config = dict(
    positions='learned',
    tie_embeddings=True,
    init_std_o=0.00291,
    lr_mult_up=0.924,
    beta2=0.95,
    final_lr_fraction=0.0,
    batch_tokens=131072,
    seq_len=2048,
    steps=5486,
    dataset='wikipedia_en',
)
MLP neurons of a small language model. Each row is named by its layer, matrix (up: input weights; down: output weights) and neuron, and shows model dimensions 48-143. Each number is 128 + 32 x the weight over its row's rms, rounded and kept within 0 to 255. Numbers have three digits each.
After each neuron's rows, "fires after" lists the tokens most often just before its 100 highest values on Wikipedia text that the model never trained on.

L9.up650:183066162098091190098145157154111129149116102090111140119080114132150136087182169186104076084127104151105143059076145134109094131114147074116111131149115133168123119052118129162127132134112129135127123115151097198098135183105140123170197096087100151094136175111156148129150140080135139122
L9.down650:121112136191090120162107135159093091113133125132107147142149161122106084109106136104090088095090082156097138156150146095144169164115105086167148146088135111142100139109141123127150107118113131091155125115122136141158116140135103174146122091126092061098172239075150169119153119207096163185
fires after: " to", " and", " not", " is"

L9.up1528:169114120133169105073174130148089126165122111130129127117126118099103112115189095118140149160085099149123140170139120154101087104082140113152170115143122125056123137149123110124110183102121101135136135159115122067112150178104151114084105180110160133154123133108048111099143158086127104153
L9.down1528:133105178069111106107141168160156120120122112129131151149105131153155180130122115190108162105102075110150135157151060127150135106226089087113132136134183084137146172130141183107139148106126100142140134155083113097098104122156136137083135133122119117098146147076145101137142112123114102151
fires after: "–", " the", " in", " of"

L6.up1379:149092160131124096179123077140161146084111123082159135084100137125097035119193132133125104083081125160167176097146128128094145109162153150121140171179076098136112166174124153125136153117106134080131083125098160138177169060128176154119142115131114162147172146129096164102136153126109109066
L6.down1379:140158121132119118135136189130124114131126153126130098133172065135137125126110121116139138172068139131117098138131092162187179109133120058088149155176199089094148117151127099126177090137101141080071109160145115108088092111161136127149145146163177124196080153140132117121095142124138185078
fires after: " (", " and", " who", "\n"

L6.up246:173073131132121097098133125150104153085094143093156123152131155147162115110122115116154149137129096168142085098146053156142134131107150054147108176124137107094070182125127106191102152130139132120105175175147108165085119114067168157136070093124154184122188138164164145125127191162130140108
L6.down246:120089121168096175141096155166138073103139109146130139179096087067120184122067151158177163077136150102158107092121159115134115224177144102164105120111149140146142134085170108092132114159111077113129180077166123087129125152154124116134123068188147102136141162073095172155161140131112177088
fires after: " of", " on", " to", " in", " and", " by"

L6.up716:133094137083102091139133127069117194121126118117093094171161135114126126132126145149099089174121106080130107121121165087132094136164135141132086084167067089126134127130108133131147131116112082151153129146091159172102154156122055109136090146147131137123152097081157099094142159115116117103
L6.down716:100128145143165095139128161194158132135127144137107099184160108133139077081136089138126127111115138127123147087111136163101116124096117166119080111075147192177195083204087124148116131117125125148101141155090063113129113130112162174166088157124170123132163209131076141151110128093117136151
fires after: " 1", "According", ".", " 2", " According", " 4"

L6.up867:144132124119144120181149089148112191161124101157153121149118136119120168176154132133168092107114181139132128134156099134097123148132112083113198066144154139095091116170153180117102143163108074163188130143103130110134156189065123101095172181094158177123104108114066147132090151097151115104
L6.down867:215093145093113130118080129171164103158085152177106109088125148186181149173136151126111164129119116102176119192100070078079111090187118176092176140127118134122061141106145133136214132150121177151112071112176090098147114110174162113090153085124140144126144122142121123157059099116177086145
fires after: "–", " in", " May"

L6.up1524:110124156183092125152194107101180199125096144177137133101163149137132145132123140124139087096122190134133160151136108145118141125119114065118125114130115135121151097108129140140139101174134128156126086089123116109069154106000192157164174086118160178142144137105129110162104113121112119150
L6.down1524:146147128102142135106117133111140096137088097123124153106190148138134112160149198100107165189065097154154133169140087114135159117136142139127118101128142138137142103117082109114180131157128190127143124167156121118113147110154135139127167144131148132120188105118108132120101110224115141154
fires after: ",", " in", "–"

L9.up1094:119082149190169161154203138114163150117113132163102124184106135164097142139146142122142127132040179117193191122145095153135100150076162131183141131131157159116104144095146148149147150128119018049115132097128105094052145143068127091079102157070140093203105087115089147141063187131145132141
L9.down1094:089165123113122110108167134113139132092153101133131155099169145074159091124103123112100116085167117148150157076130082170114186147109150143122156174129109088167117145129118117130139179114154170151168142103117108106173122127124171098154060082147199149151167146120133161095085078064103108089
fires after: " in", " of", ","

L6.up885:124149133096162107104179107140138110132059097144174122149118172151122058144150137146113137113135127158095110143120096160087154123127195053128125176095161157146120085177129115150125178107102144139154149133065084122104131194120136193157191083116145154140157146128059138128168102134122113094
L6.down885:132069197098112134201136126134120165134119116098074136108070118105188172139079120127142072121153128082145112143102156086147131149155126178108168151143089128139118150127115117128141105166108074112069130111179179147103115137154051142079170144084148086089155115147192106161084187124247111133
fires after: " in", " ("

L6.up1405:097073127126109148160141088109149111133150089103143184104080120178087109117177097128214098127131182168133175153128119142078100065120129171132103125136128140084148109158183143141091150105111115063135112140082116162174116110131119137112127104148077125148114112160088148133255103190171129137
L6.down1405:150179138086155137118194134126162078117087117143091174168177167108135102122054165070100130172140100081132068139112118182184125118123190050140114077158127113158126144137189126124166127103107131083159078140103147086131105069239118108124169158144113070131091124118159102148196168105112114123
fires after: " (", "-", "\n"

L9.up1218:102138157105056132068141146118115183106173130113135123112114134181069163121129138105154132084089136142117081073131126106097117140134164113166150109097136123171134148116112115101101184103127184117164108111084160195076171120091087246157076134139122109129102130155152171139152146144124147123
L9.down1218:124098199203166114123141068139107151119079096122107084153153138114111141136086128140132163137137152122153107220094106092087047134168138119182134094092132124136110162106157178163169086081130112114130154159110100151050110128134095175136175157144077107120084154090126175166133152171177154140
fires after: ",", " and", " to", " |", " has"

L6.up953:107122206167104158175112222059125101084164132069067103158140157135153157144191188114100132164089102157090069112106140092106113101149108140090074093134100118212097142115152125198137105128124093129161102086095152098125115109173063095152162194127040150094073119037127055120088146147093178153
L6.down953:095093078120130103136094092117078083120104128113129117157124139150074070121102118206152075183133167077121121110111118168149133213129138134131074158162147106111200115167128099171120160131147114116155163123072115158121118148115116141123110153192159101139165112145141139182198177079120086104
fires after: " 0", " 1"